config = dict(
    intermediate_size=1216,
    hidden_act='swiglu',
    init_std_qkv=0.0333,
    max_seq_len=2048,
    doc_mask=True,
    dataset='wikipedia_en',
)
MLP neurons of a small language model. Each row is named by its layer, matrix (gate and up: input weights) and neuron, and shows model dimensions 165-260. Each number is 128 + 24 x the weight over its row's rms, rounded and kept within 0 to 255. Numbers have three digits each. A neuron's up and down rows have the sign that makes its largest values positive.
A block is one neuron, or neurons of one layer that tend to fire together. After each block is what it responds to, as a language model described it from the Wikipedia text at the highest values.

L11.gate540:165167081126162141116167146125129149127162147122137154128135122090152139133138143126101144119132139082145156104114144137116084133165144135138153163116135094156122124140129092136088154100146113096099121170129118125125108118113128110121167146173107174128133102136146166165104145106098136179
L11.up540:153129139111106111121147154120141122121113137082145117132155073108141133113119126136108129096159115119167146111117108103135119126127101120077105137115116136133145145116135146117142135124115103088133122119162127129160124111157123095150137132128149138114109074099128132126117149119135144097
L11.gate734:159115118129115119108161188140127138080164150080139177113121114108123161134155177175111127112118121131144183108106146141139117122200092097135112112124082107177098132106130128129095144101153094118102133114117133144156115122136124134113121130127141118153168133141108134118135137120134146156
L11.up734:127132070137160158150135155103104124138135149111138118147149133126157156149150119125135128167132119132164119162107181149160179109135108090144151112146091132133148110129128133126087128130125103127141096087103105113134132145132109100136144141113116145151103122134091089111150172110130114095
L11.gate812:125162110160117135163122149142123140134119126110121124147114144129124120107131145189143102151207123134174111097142101164120097094183154090167152141139118066104141141126129110121111108118142119105106128134140111142179106143130122129169121162136149126130131117136114166122068115133116148152
L11.up812:178163112101126164117103103118118132059103129122141126111146134137128136121144105143100155138178131138112071097107155141124085091132137132112112135090117105152114161130118088146130130155168131144102097187108131095157140121113130139112137141146130096161123104094159114155138101153164144155
L11.gate1011:165127128119143165145132179108146135126130126104159128119097114125147143172168105151101158145089113152130108094105156132124080153167102171116108110126147094131112134093095160137149109095124157110083096120139113130140108077150128139117114203133120108177092118123097138110144163109117131123
L11.up1011:105147117116124138144164105124148128113095104108146161140101078116133141136122171116109141144152132092179123129158157091150160163160114135079099135116127116159143118120124113100119130149198133154086119162075089084173136133134108115115130118113098097150154092105113140137093123125131125139
Description: Clause-linking connectives

L4.gate6:162119112142106128074101104148122132106144133138108114132169127117087159142166138099145136157158141129135151142093150136101122118176109122150157138129103138133100108153099178141122137118122160122158104123131181095088130127166132184125123136124102138167142141121099109165106139170110125164
L4.up6:150137087081113094171131122150098125157139102108143117078154119109139145109090149156139089158149101135161149150150133114065130111134103176172115106122112151120112117157108083139130145152092123107173089108136112129142122129137113091110115126150127125104193125155154148151147113134099094094
L4.gate8:165101164152130123105160129132178118123126181138151127138145101124066140164160098118110119150110135148100128154141146154160140112146149163111115114143132140131136124140113131116094127100127159139151070126120108130121103150168139150090125166098115076120131155134104162150146130146133152124
L4.up8:199145056131129139102148083109112129143119129103092107076128138129133130146109175123099081119142113081137128167153138141074088164111108117158107143099127139154140155108093124153114115125111158121136113144139177109135115148146121132083175119167110105137087125143154142145183138168136124154
L4.gate35:117139156162135082157118178153150142137120132156144105155160088098079091188161119134122172139142100153124118099098133104131189149154141112146152111128116161143101104150125125120101139138126169113164130155136117140105161123127141108158145112107137142146128142121109113191116086129146157105
L4.up35:121129167108117099113157155118119161117136145122112090121139091102131127130133134113124176136125156096155141135151134106097177144107169144142157120141143109116119114151138112082098143166143115123143134112114176165177117138132096094153165097125128170097138116131129146131126094122142139177
L4.gate42:092123084127139135164123091137101097123111107099130144137087155097141131120097131130167069096153099131143154146149139095136101081119104152139132101120131159122122093109124151102161162130146144124142147122151128110144165156110092138126110146166152110147105090141122099125137111171150110128
L4.up42:153121132118112137132161151130103107144131125167141116094110116111091146106148138148137131164145155135146062131111139088120099134118114104153090074071147137135145127119078174097136164160151151162154103089141184114098140082109117133146099136126107090109147146161125105139104150160120075098
L4.gate98:093126128146101141116139127128137146130121161134101142126128131114127128123139136173123080123133171166126108105104114167118116099097107122167144138164147090091099170150115183102132159136166125159108128198111135089157175142141118164141151149124080100165136156136119111143150148161114183128
L4.up98:132154090203084103107112088120124112123117120110127109127152167131101126104174126134111169168158131105140126119139120130130147157147174123110087160122084149143123129152159142112122162165127167123141087148144136140120167084087104124145149093173151137155114122148176134183168093145126080138
L4.gate202:134119096141159108147143125122086108096115126087131142106076121100138122166111183138102125107153123166101165199118133135109140120114170118132142125151123145136106138111141041138098151094139167120125108117128151120124169166114088132123102138113094141126141105105100123114155162135131061127
L4.up202:154110080110138082155136143109168152119162084125137141126106146125101170152151153141114123148116119143093141176128141139134107150114146084138146101136134163142128147141123089108124102173142116151131084140153100151101093098143118134128135085147132103115142125144139136133157131117129112160
L4.gate419:094105092122125104116098076125127109081104143090101120129123134136149119169126133149143134119136141126131146141147136166126115104134175155161097128137100121076080098118104111110132121166117091140153105119141128120164105133107131129137104133159135163136129155144155101138147160142111131138
L4.up419:089117139132104127087154104121103104129112104114128151129137144143140111145108120136138078144104116157131102112105126164146128118109150143169113114111185112110125159172127162129140110136151096102105101155177167164136101060118132156126106139102104131138134159170150140129149126122113139151
L4.gate577:135166146139151122107166166118147110177128114178099132154124134144097135124122149139104167152127144148129147127139129128138138100113152142159131135097096162151158103148069121100087098109142132165146085160181122150130130078139090149081150111093154156151131157103100132143135111145143128137
L4.up577:150106134124087143106173104134147101113145148157130129173189071099129170137148100123164105104121142137148145151113132154114106147174162167127147123121100136131143160154132120138116127086150146098107107117149126130151140124152159176140102147101103091110132109142144114154174125119151147088
L4.gate610:146156088160166111149144184142137110176102146133086093119136186145101122170134167152155104124112100159133120116114127166076106143163139110151123124166141136153121147164097107070117170165114129139114132099166144077186117150103116154159125106115107106153124123128091127161120121141144110153
L4.up610:132139090105103175119125138171126108146141148151098117087117130138142175141126159122163116137109103163132102156119140153092107140162152127176102126153105144157108125179109158121160145148126091152100122095123124124145119152123142149153135111097102102167140110148119130158166134186185109168
L4.gate684:125140103129125149127105191152117162150147144132102091152126129099113168198138136152156095175092100177115125135114114136120136134160154079154101154122106114108147139186084148098098177121128122154109101117164128137095157118127134164125100188137135119111138171158145116172101083153131101112
L4.up684:113080125158146148119092152109168170113149122125092141090130163146096169139138167145141120116164140132099131159111167119111122138122107098078101078112133155177080117105132104141140128078119169164101123107121149116151144104137117150088125125146111099159136090139109126179123094112105134152
L4.gate837:192113085119158110119135101154205117133143137124125181154144135087087145163128128113135141173148115106134146141103109155130152143124144136109135126119140178187129092106132087136108109118146116194158105125140140153127140130116103122064177139140132091124105105086119126156138136156161083131
L4.up837:145129111115122150091150088141141104073169083116113175093152140107129165132083103137121116138166129150109133140146143109100102152143108112113133166122112166156132143119162130142148128155094089125141138153140100091110178152143081169100088120152078114142158078098140108121177174164120098149
L4.gate863:086160120108107123145121116115118110116079175108106100140122165132141141147117175125166140131158134124165130140116134162119164113134114085117157128129123157113117160158125148131103168147122116165129107147110117098124129122126139126110122137123135139124134091118133140083137155151174098129
L4.up863:089126087104075161142118104125073118165134152163180150119104135136057133148131117123177091129140150126144129164086151165111132151138142176139128135123118145148111140176152152164138172128104107144158128142119141142150154149141163134126139139068119151120119110160153148122130139138148122148
L4.gate888:126120117102140122122105143153113124115142147181101161169134121113168157125099174157136119143147138141098165116116153133114131085149162134121163165171104185118107083148095099136071161121130081164115106154155138133112121160142111116081141149117139126115088137146130116124174150122121127074
L4.up888:133111103120114129113167101183116113127125116127166137103131113103124145127085163103171083149162116112133147098123125153156112121114162110107124143114079138148112152173164136135145118099143075133110119125149128133126135149142124166085117118117136109125051093135148096131135123101146103103
L4.gate958:134086130129109101107108067197120126109147141142146183159106172100085152121087083150089164151127149101109163106149143138114118120136141116119157168135146121152154093129141100132141104118120161115127114119117104095103091145117115114119134126088146110125143136110138138142151147097154123154
L4.up958:123130115090103096095127113136121112123147084143103156078165129149132162137160149126137107181155108125154124108139098094127119162136125108131131108132146084198113130135114170093130116112128130118104153145143127128139110185106130171165143095101099107136137163142110120114130146134098098185
L4.gate1002:132156144152132150071090153178138158107193158154106086140176101139129142141097136118121135138187144160157128123126123146138147104160181139113138143111120110128106173083113136105173116126129115141169120130108099124150162118136144132133094096100103090136129126119151111125154152131148155107
L4.up1002:155133102143096104105115140137139137150164124126148114114132142125115143130165164135132072121152152120191110098113129176077146102110159143153112196163131097149101141140147094129149136150097147150134132117116077141143155160151111126152127116104076137118125092138073138146159117133113074143
L4.gate1067:157126119114141082130087141149127193138161175143123126114150119109144151192138106102122119157111110164107134096144149147089155159116097120129165109120093131127096170147108172123122118160136112180136113146119096112153153159118133100139117150089111120133147122114121163150147133108108158108
L4.up1067:149116108165121100106110117145105087147143121128124107153173132179151139088164157106146142150144146096156103161180150120119166081124147122119115134139138090144142110112132135096067129154117103169108115131102120155152128131124099118106128124118116132075092118130149094094113099186131126123
Description: Clause breaks and numerals

L3.gate899:137119200118157118114124145082137156142124119085120120141147130159113154127096124150148116135119154130084071105136093131119176124112136159133144165100154095107128115093135099123063121113156118136126169062106158142090109134142121150123154114136171132144095160132099121157133110146173163140
L3.up899:106097161120143128154112118133148173109135147101124180141176094126097108135115126119124113129105148122139108153139088163125139112160133108133115152110083178118108149106173096144111176151166136110103171112155113102117088148108124108146138140172145120141127108112145138070101160138155192158
Description: The word "information"

L11.gate105:088139105108146054110144097185151128115190115157120156112114128061101141133167142158123105155137172160154117118111135104090114099145139112144132125143135107124115169119136123131121094098124140098113110163124101155150134136126099113092126135142097120051135124114142114133145095132138126130
L11.up105:083121095110108115103078099128151100106151119088145183095151120113133158107144113129119133106104171138131110096128107111138108116131139102110144160124106124169144091119162103124133125100115172098100136174116104105152135156138138131147120114157141143087130104094128105094089134116096076098
L11.gate310:132169059124130143129178131119123120094117125157103172115117139132142160139079132129131100124140141150152117108112114118129163138075131146142177145146123122086146129172142117140135174151148133084145174154185121100114133149131121164111128139185097143148105149071114097145094155128112117116
L11.up310:172132090097166121129129094110108145133155123135135112134117107140128111103107147129140103138101100136108115105114101106109097110137085142144132126121119124155145096093116169134104137098136116124146107148096134142132154097126126144102101109149154137151135156108139104131149150181103162098
L11.gate440:117137139120126099120102144153112168135122147164149129161144137125099110167119135134144104141149080109115152153125164091119099130070100143151150125138088128115086116112138086106153156119103107146124128124139101131118141155151136132088097105121116096127169081117134126140111095150149143141
L11.up440:160160125155130110135133143176155108139129138151101126129139133147118162137103154123158112126086110119130141118157112092127106077101124137127156146124088113159143131109132174129101136122128139153111133143157133149127126113134125133127124155161133139143074165130175093127075164102108111130
L11.gate461:115151123067144141116161102131160138112174110113153146116146124169081154116140163137159098119127104098139093153120125113169174134102123131099164097136102076142125127139113117105101139111135103095098140141148079119143138143102122114137121175166112111117180139152075106097136202149130129125
L11.up461:167094145104119139124147153167123095088151112163171159110152126119126142139102149142156129160094075099187128131136140136148174105142140122136109156133073154151132146113124101146086141141124142166153142118154136143122131149098066122118141140169102118134138124130102132144130158131170121164
Description: Paragraph break after sentence

L4.gate31:143155126129188077104167151158143164129092157137149156146146146114115164176113134180121113172126147131101136158138112115107111096155091095143116145161118113162120107148101140137116166089136157090154169116132129153145126131091105123157127131100100109165103121099120139136126142174149164148
L4.up31:152093123125122102088164165153148144143121147140105158145188116111103159151149095161101099139076181111109131110107145172115128151157118143123116129165126155127116124129101147120156138128152201135107149150088147119100111140123127082181125094141117181187121159133168147178165105138144146127
L4.gate77:113114110118106108147127089154157154160109150147174163133131132075094114118105170133099132166103156109120156115149118153132165099107140101152139109159121134131117095098135091124125105097092146109122147136130116077101117107113102137125107179129129099149087111093115158106100170151164113140
L4.up77:134093171135153139093090118166154136115144110113118128168142079123155150131144151160161142120098172138131139112115145150130112106133086151151124139173130109147157143132101136159113133087159055155135099113136128142145108155134140106168145099118143170108105161164114118138174139131145159108
L4.gate114:142168128156124128163145100141093106091096129089164157134163152104130172148113107152133120101096136076145112089118143153116160147131143132152091115173154182163123141151101128104135138101140124175120088077152125126142136166142128167138119142108140093150123127095110120132146116127149125178
L4.up114:163115181136167137123133124133147142099116157116101101146110122142144151177140102119166126113098155146093174101087177105120149120177105117145141161143127166142114142115150093162124165119133127169103131095131122111101115156144102137104172176106126096105162126071130096151108125119137140161
L4.gate159:089124117133136132097094109112113117156135150176146157141145114136081141111146126152145118115093176107076142127139072119151101137110107118094108134190140157163121115162148151094093077111106141116127090098118154151119115140156127185154164076119136128125110136143157097135130122094118177144
L4.up159:126126127159140131107136114122128091148139085127108136096150159154129153125184111093140127139095192119121181122101125137170121113172108099130172142145131116134120118162125172125166144094153146148080156060131114124161073091140112093112139111095127136085120152113122145126154110086091107108
L4.gate210:126097101139103122105124146156121160122134115161138127126168110147153170116079135107091141116154099149176136162102150141140099121111132146137087148157140152124122129107119088129149129157111149149106141151122135101161153158128105083119107082176173129127101131095128170107163150126135159120
L4.up210:102126131120100109144095129131123131130151129151170141122167123173134159152131162125136158097173121102119117119064145111143157154131128115122067127132132121137126141093124118119142133150116141095124136146077144125166098146101157133148107108171126125119109135129156159110148166145118158149
L4.gate283:147166117162167099123129138088150116178131126133134113145144094150088123136124137140100170140121158120115094122140132143157122094108125138137136119182132148140150088129130110171120130173121146143097119069115122151081107126139068118110127137120110131128144151125151125144143063119146156122
L4.up283:153102120131167117109081125134175114143095123131127149161134148097105179145111129163126125120104134107135118109134125147153134122161098097125142178118111140126123074115085123143147159133154110137157115145111135118096158092100140156127113138125137100165152130145118104157121145178126125136
L4.gate340:085149147146149160125135114097148127167136115112147139152124141100131131150111151126116116134119145153128125161110116077138092136110116138155090142164151114099131116137100157116103171123157105139143099105134125147110106144121165173116157146131117088121114153164127139161137124162145165096
L4.up340:133094096137113127129162106152142130168107100141111139129087146095082135125141087138169095175087163144159126156121123107154081169160098125138111087113109161128098157130077141109126143098125143127135178122141094148156163112155101147117099088151098114140117098114129167141142134179156115121
L4.gate400:131095143131131097101124088141103108138133146166157169127142118101118130162127166140172176102080153115129096081078118095155107175163140162132147132120151128154147122160145122129116144106153143136178085157139137133143103119149140172134165125109135120112102114126130126115130108137160142157
L4.up400:110146136175097105110103148099110091069129170139102133113106161118141107129115102103144132176160088118077099164115138130180092106142136113150132155175163176122098077093121113108101136132092152137129116152094124151129123128143147141113138095146121123143124152187121131123141188134124157132
L4.gate466:144154140105094130134166134122115155106129129115119162153118105164108111196115131172140104173143160127115080136169133122118162145160130163108151152157123086136133147105092114158102148125084157156113154111122099156108090133087115157115125150140120171118154117130096111148110159151126146124
L4.up466:134087108137085164150160104150129140145123137128143160132165125110105121170158126147126123155113138103070091116110135140097164143146150119114088146137130107114128195121135156138135129104134110128125139110125111170084114139111128174165090112108144161156099141121138120134150136180125108180
L4.gate472:117119140122127096131079125136144151119123092074170153118112141105137094124103177094120093131142116150149123132130149120147110127107156153116142170161109104111128137138099129124100176133078139152090146143157161125151114140145068125096132142141135130101097151140143139144130114076116110161
L4.up472:123069098150105128154126068146125151146146105110172123116121123134152117105124136126165123107105147074117144091115142114156136166123148170132127153142133114124114127108134149134138160129108145131101118125120157159145131120136143148134128082112155161148093165138145101130139129126114128193
L4.gate479:097114151163112147133151127123121188097110121120152131138157157105144146124149121129101112119119138083133107084105150091136157131132111165099153141083115157142133094132150105122127156121119176153123106096121176113098101128165147112111093126125137152129108123151135138162120162123149125114
L4.up479:169187191134133140173112118124170119165152111132132122128120087180115156121123075134108147127118122125150132121140114158085151152124111103151121164126106095127137171086074131091117154116124066189132114120131099095107084159105160142115122106107143146101162114142089178116150126132100171145
L4.gate482:147090154122137128128117126158136140119093124111179114137163139100151134144113193160072149089105129152119157106165132123137140110132083148098177181144130131156122107121142108135156142110122109098107157083069115141136122157119124140139110117118209140131129121093119110097125133116151144118
L4.up482:152155103175094128146102090144156139136095119094132176139151118115126121135147149141128148108135155122143121115096134120127128141168127126158109144131113132141141143140124163094105169138145106119108133141120137112132097152130131177131165136140134116190126141103117090173138110146102095153
L4.gate596:171085155117125119148136127112149107102157118112119137141161122123115124114159131135114122140153087142143083123129129147111137122125130150157107141129153130141110070112136157154130093072193118114154144145138131133108127146132131093092097160106089137160150151121142089124163108154092165154
L4.up596:130083151110123106148092126120112105185119124131144131110136097146096119128106129141101104113094143082117127153102112138118129148119128109141112097118143146156148108181157167107164121103154133125137147105111164159089115138121150155126118139139125142179070154127132107137144092121169165163
L4.gate671:118138146165133148110090093136124109103147161101115173139122109106119118146135122159155131128111138133109150148115094124140091095153132140104155128165127173110155112143145138150136096098151127126114130108137098112122142136105144154120079111116162139152102110098094125125096092125140155120
L4.up671:150130161116098132126092139172142152142163174195114127095133113115133104132124081141109122124144126111115160128127150154116152144125135162127145122093157140100125102090137119126123145142067109113096134108123098076133125119156115098120099092141130137125137138147092144109106142123177140104
L4.gate804:110165139169109100114123149164155139152107141135126158126152130147142133164120109141092156100146138125114168155127168150136146126156086144131127135114131137121135143135152083139108140124105166154115144095125096092117161153164114104119137130098122117139116136078096125147175150165143124132
L4.up804:138172086176129111115155172118151144107111112071137170142142131119101129129146132128148184129115149106139158143121115142126153145125112110142124137156100166105142122077116136102139165090116077161158076145137120132139111129109115164146141123111159120121117147093157152146160082138139137158
L4.gate818:137145107120121123122101112121164100108089128086161159153113165139097139128096170124112130139113086136101160160156114135087166151070107124109153130107107136125118096112119113151144148156185157132158083162141138115092112108110132135138154119147113082102121128129132159152152142167148135154
L4.up818:136106117123140142142109126114108153131088091127146148093115138090116124163141114122139088151079128186135152126144123152139088166123116120111135131136122150134101150132104124112156096138137092145129127110165120113090156108144192140132119105120099131114111142134144107105168094151109144127
Description: Information-type nouns

L11.gate201:129118108110123123113130169095089160124125152120097130164111141139079097132107135153146108087137129145132146124125138113129106150129109134122113130116109120168099147098175103115134106138148117187113148145152141122112135111121135083137142124071125126113139122151156126143132079110137110097
L11.up201:159115152150128144148105115112094132133095132131100136164130139126087147084126146139095103119083146177153114150152178107108145100084075141160091119131126131171102117130103106117130146142121138114157139117139122112122140171132103086155115167133064112093111100105175144155126113136158087089
L11.gate464:139144135140140114107104143193149125135140062114087159111142170117144165153122174179141115116176125091108130129118126107145140103094112101101098156165116125137096144169130160079078130146158127121119103149166117109151163107132099127084121100148153131118115150110110095155128137111126154093
L11.up464:149173147147130126148113141109128115103145119162120148117149137139122116126083124121157154119145160106147111122156111122132109098118100120105101116141105120138127087141137138142112137102113156169122115136128164110138145110118089179135144130186075146086136122140121110136118097168095145111
L11.gate478:126107175133126088120123116112156141123096135113150177138144138107120116109113117145115125167115171098140126097136114113158127122176138092115112137151120151078126161110138117078150149142132171129144136107157103111095148092138116147123089167136142146146117161105134134097125122131087118163
L11.up478:098128096169116126093109152116141172074150106150118135114117099139118093119123144080139153170120126134148153118169094133150089099122105074128110101108123119106160115110127096074120123103153143164132153098144104116130126097101111137151069109134097090108136133132100101126118097129115126096
L11.gate796:108109156099153137140114122094150152138142176145106143141103090093091118082094114143165107172132114106134101119165147150169107115139066095110116148172086158107135083142122147114128141132105167125167122126126148110130154116120123147155133156127131115145118122155119155180110063163131143103
L11.up796:121116097115139120136115127099123158159124150133152094120092169139115100116165137112121126096080141151105161130163121125102145103116137147099122134129155096138119119128169123137112129132119140076141134132143163134145126113122136142192124107124100119125142152145134101119117148150097101165
Description: Attributive adjective tokens

L3.gate962:131110147168105085139115135137158170088157104144114155131133144096100108141144170147107091141131140117144127124109125153106107105148101137110149134107092082125149094130108164098086124102097097144103098106091154120127111111143123126083183157136142111089096098125094105160148160113147105147
L3.up962:144098135178104139127131097145121156118149129129135104127126162110097123119128106105140110142074139087167114112124109138113096142103131100107150122124128113135129105140127165128130163100114118169156110113146123097121121146162125168140119131106147145130094083155115116155155101135142126186
Description: Wiki heading and table markup

L4.gate209:150137091170108118138106093078154112147141143156144115137150150094134125109139134118099125160131150079133113088123138113097143141138119149122139155122144085115156142093136140133120125126119130135089109145102166127147113118148124132144164111132121101127097165130129110109145139136096139133
L4.up209:120134150166121131131139128129107140149074113161138142114127184174096093127153171147107101143128117118167102152166120148126131120124112113130159149092169092158094195111154120161141075146148162136144143125129141138104164135116064128157107146140134154139118117124127102144108151135191158129
L4.gate221:135138160137102122134133139092132188122103098154111151102145164147154120161120140140137081153146135114118123092115116148164079141108123103141132083109126109178117102095104112114137137119111136188138098152130143148136145118122107154132157110107111117117151112154127151140145135121143125136
L4.up221:120138109137131126118120086069103098102134119104126111118164070157107126121130079138101166139125095113147100140133157141115163121132137118136121115145114121073140121137127116089146117172154127121135104160149130099183129130119143125130128131136111108092152151141160124088130144119134123083
L4.gate252:187171150110135116121122126115133155103116154133115132151134095123113131147131147161144111153146145139079146114122128126102127118101127090147143164113089187126164112115124143160106148100096121130118093135096105089138127086181111152110091131116104100113160106119103137133141144106124107124
L4.up252:158103143174107129162143125107166138157143095197101121135158133161118134147105093155096163166124061131173110140126140122103122151151095128113142178101115066149116136111093128164094129181130113165099103172159116137125132075108147153132143104158148146144176130144139140132112127144150079109
L4.gate328:126156128141119086112161145083142127112165144147106134120118110164114113166155149124173133180129113095141122102113089128099136129171098103141132112123128102146122096139120146095078142135137166146130121169138162130131117122136126157100159110136152105126122157129090130167164150119088150166
L4.up328:124147152099101121096128150143115092133165102166105103124159114160105102121162126133112147184115109115192107143124152138135105179136093115161090119114131090130125167121153098125169145150126127145109133156170114112133145120108141136123104119130105135133146173140142117134141138142113096106
L4.gate413:116100113147145145111120117093184111116112144112096099132121138113122136116092143142130150131127122155171155151161157119070174098118128078108161123146118100135138125138076123120127122127086144117097071160109093106135086154110102139102130146095115105111144142143094151144175108139084104106
L4.up413:127141165096112131144148166106097147068132133155127146107153127168144145114154160125121088123137108128124108161109090116118131125179136112095089143156114057132149125163126135126078120157128092080116191155136114128121147110097126139131076144106155142137126130129120157092136123146132124153
L4.gate422:152141126144130119135114110154129129131153141125125148139165154122151116103157126100138125130158149115135143116105106125118129115077107132154145109144162158120143126096164120171133088092152146060131155132140086099133114117120096137129117082158115142106152102156132167126146187072127100162
L4.up422:128103087132113104112127102101132112120110133127126123137168117096127113099143110144127161194134125119151113138138128145134152098136126083124128121117092058123147191161132169122148121116094093141146114131139111162157144112096165162125099116141142127106168100162108143164104127115135138113
L4.gate460:091154122112120103176175131126107146133135118184148143174122099126140133077155144131092144136148175149094146113156121152119152124116104107114107097150072080132137083084102122135121109136127167151125173117095131165115127135157119101104139156134141114103106113096140123161099123153148169151
L4.up460:138125141163100134165110108134084137144133109128167138155153081126106164131158128127095114168160152113110152105105118114109152151090072095134105081114134114115120130112150145119160123149150119166131151134120149140116140135113134118106153129149130097100082158172138111133108103125118173108
L4.gate499:117130114122127101095098125111084096159085097169093125119135115120132114106127116087147078149177145125131157102124171129117148108120148100130144113155122110085121157119152105093146133144121101165098132108138126153167108089115118169110156070169149109116122125099073100103105139088114141117
L4.up499:177146105119137119117167097101128138075151138112103120130139140135159078122147135126143136138178073110132117113136117158074153099113099127180102155128119094097096117106112112126145111156131092148109129098143114087141135143084132168089134113141115110072153147122132097160113108166113138113
L4.gate588:134139133124141100139136122122159128144123111117144111089158124123169129145116157082112128160174090124149098141082087113099125113095135131151137176143115136090125102126174147083099118143108132155139101149169141135122150099140142112103145146077085108106125131114121087129140118117124158157
L4.up588:133152128173093080143120129170110137098167152152099150125125116125115107114152127154131119127168148113137129108165159112099173162147125113100158142121106082108135128118127123158176112122130136100135138100108100100118108094080127124148163099144126119112140110135133156120158145108127099113
L4.gate602:149164136121112130120106174172127186138153146105151131175156110102135088146132177121118122125134094094170134150163128132092188158147101167131155113128141096129106092100105148150124148125107139155167079149107141132134108137110105140097144117144114116124116119143117143122103136116178108129
L4.up602:122139129107118109114126131113154154131152109117168131153191113123128108140144164133132122125129109072141133114108129085112117134127135152114107054123130068169140156121137153127112148118132090143143083145120130135120109129095128132098157116159162125105129127137125121097137127112153135122
L4.gate616:192128119160101105078120111116128137121168101171120135149192135111124142155113172142111148124140171104136144128122112150111137131090099107156142163104107119112147136069148120105158117149119124130158109087135097111140132128117116148125169110117130135109113111106150105094121142144135127141
L4.up616:182119114172136119156163124147138124136092106158102139134113133087130092142127147156153136103133092095120109098156131162119153149154149101167152144109101091124136124129150151095129134164129097140090099156151115090146124101127123152127126085154144118104178163108114160131150111125131150149
L4.gate891:119108114136152138146113119164132155151122181114166138132153142118120116103122166127123094118117117100163116100138149110112158119133136112109128124115115079152117148123116145125138107126088100146110132139112097097136159174131092091124131131116124158095105107145086144147137117114098144131
L4.up891:131112094142091110148202102122131131124124109114119109149155127156097109115128152147090149107138126081130109117151130147131146155138095074152144134083139125138137137102135162134153116171119128084141108139115110170168138128104127137132120141116124105111135120134131159139108135121156130119
L4.gate962:154131107170102109137174109129102170146154140086149126143154151119114133121151172131127099140154141088133114096095163160103168142153116116119169111100108115160133146123076160132084120143123141118151142149093133162080159159132131163146144134163086135148101122109119121137106135117118118148
L4.up962:142103091125138117150121132131117106128164128173081092145114120129130127116153123158142143143144081093187158136154118119123154123161103149120121120180090140128125113137136090074114144184139180103153098105104113170172112143132144144080161136130129161096142150124183134172135087152124116133
L4.gate1061:153144098123103134153112111095101110130132101134133101136134158097127090132130126128121101079162150138147111106169155142092185112095096128120125148129111110110134155107187113139118161151090169143109123092128120140148147111144143125116141146116149128083179079144118144109137122103131077164
L4.up1061:128132129136147110103141125139129122089148180143103119126184116108120114159097164090142113144137126171136100085101107107128099138126154113166115147120117164129123087101078170136112103090111132115119161161138108157145104137150108159121130133123122101170143140172125115136161161119076137108
L4.gate1101:134083111140123137124136133098093112146155107140122132108150177155088091119115141137093126117164116086133124099177121127090146166143109108103119149126106113119101143115163106156132078145111129125116126128104121105107116112128138128138103127132165137088112155125123122109138143119127067107
L4.up1101:124127149111103124160152093149125100149160089141145114120119157110164139116104147124137124147145156128162137111112152110131137131132085075120107148104114086138079184089131097143149140131114129116177137106142144126116158072121101123132141104147115122127124120123116167140138154098154112159
L4.gate1211:138147148125135147112154089124141138128168125125120096131169079130144114192125160170184169144151135075150114135111133139129129105065110121065118117110106170109167142150145145122159120126123126100136095122096127123140134116158150131127118102111126114094109119101139157123155157112138095128
L4.up1211:147130172119138104119151125143153145174128116138140164140150120113159082136129151175121118134090128076138144095111160148109121076137084153141147151144102094162143066104065122172121128107092089175137079163095120140159118101107116133086175140196123111069152088124133144116147204070103128136
Description: Section-start after headings

L3.gate370:170110104134129140160139116146127150127131122129086102078138152150139124108081113122126114157156094158117141107135141147156112140083130101110120102121122128113154133125155134144149140170138126154127094120130136138133108141131098134148120110150120135132145149087166099145096149134134143128
L3.up370:128145146145114126092082072143055075154131079143170162085099103164115129098144123121147112143145121113103117116099130106114108137106155109146112119128124101084157135145200114154172085120106101141138152153144097152105141150119134141116109074120113094101096134106122081120119202152147134149
Description: Paragraph-break boundaries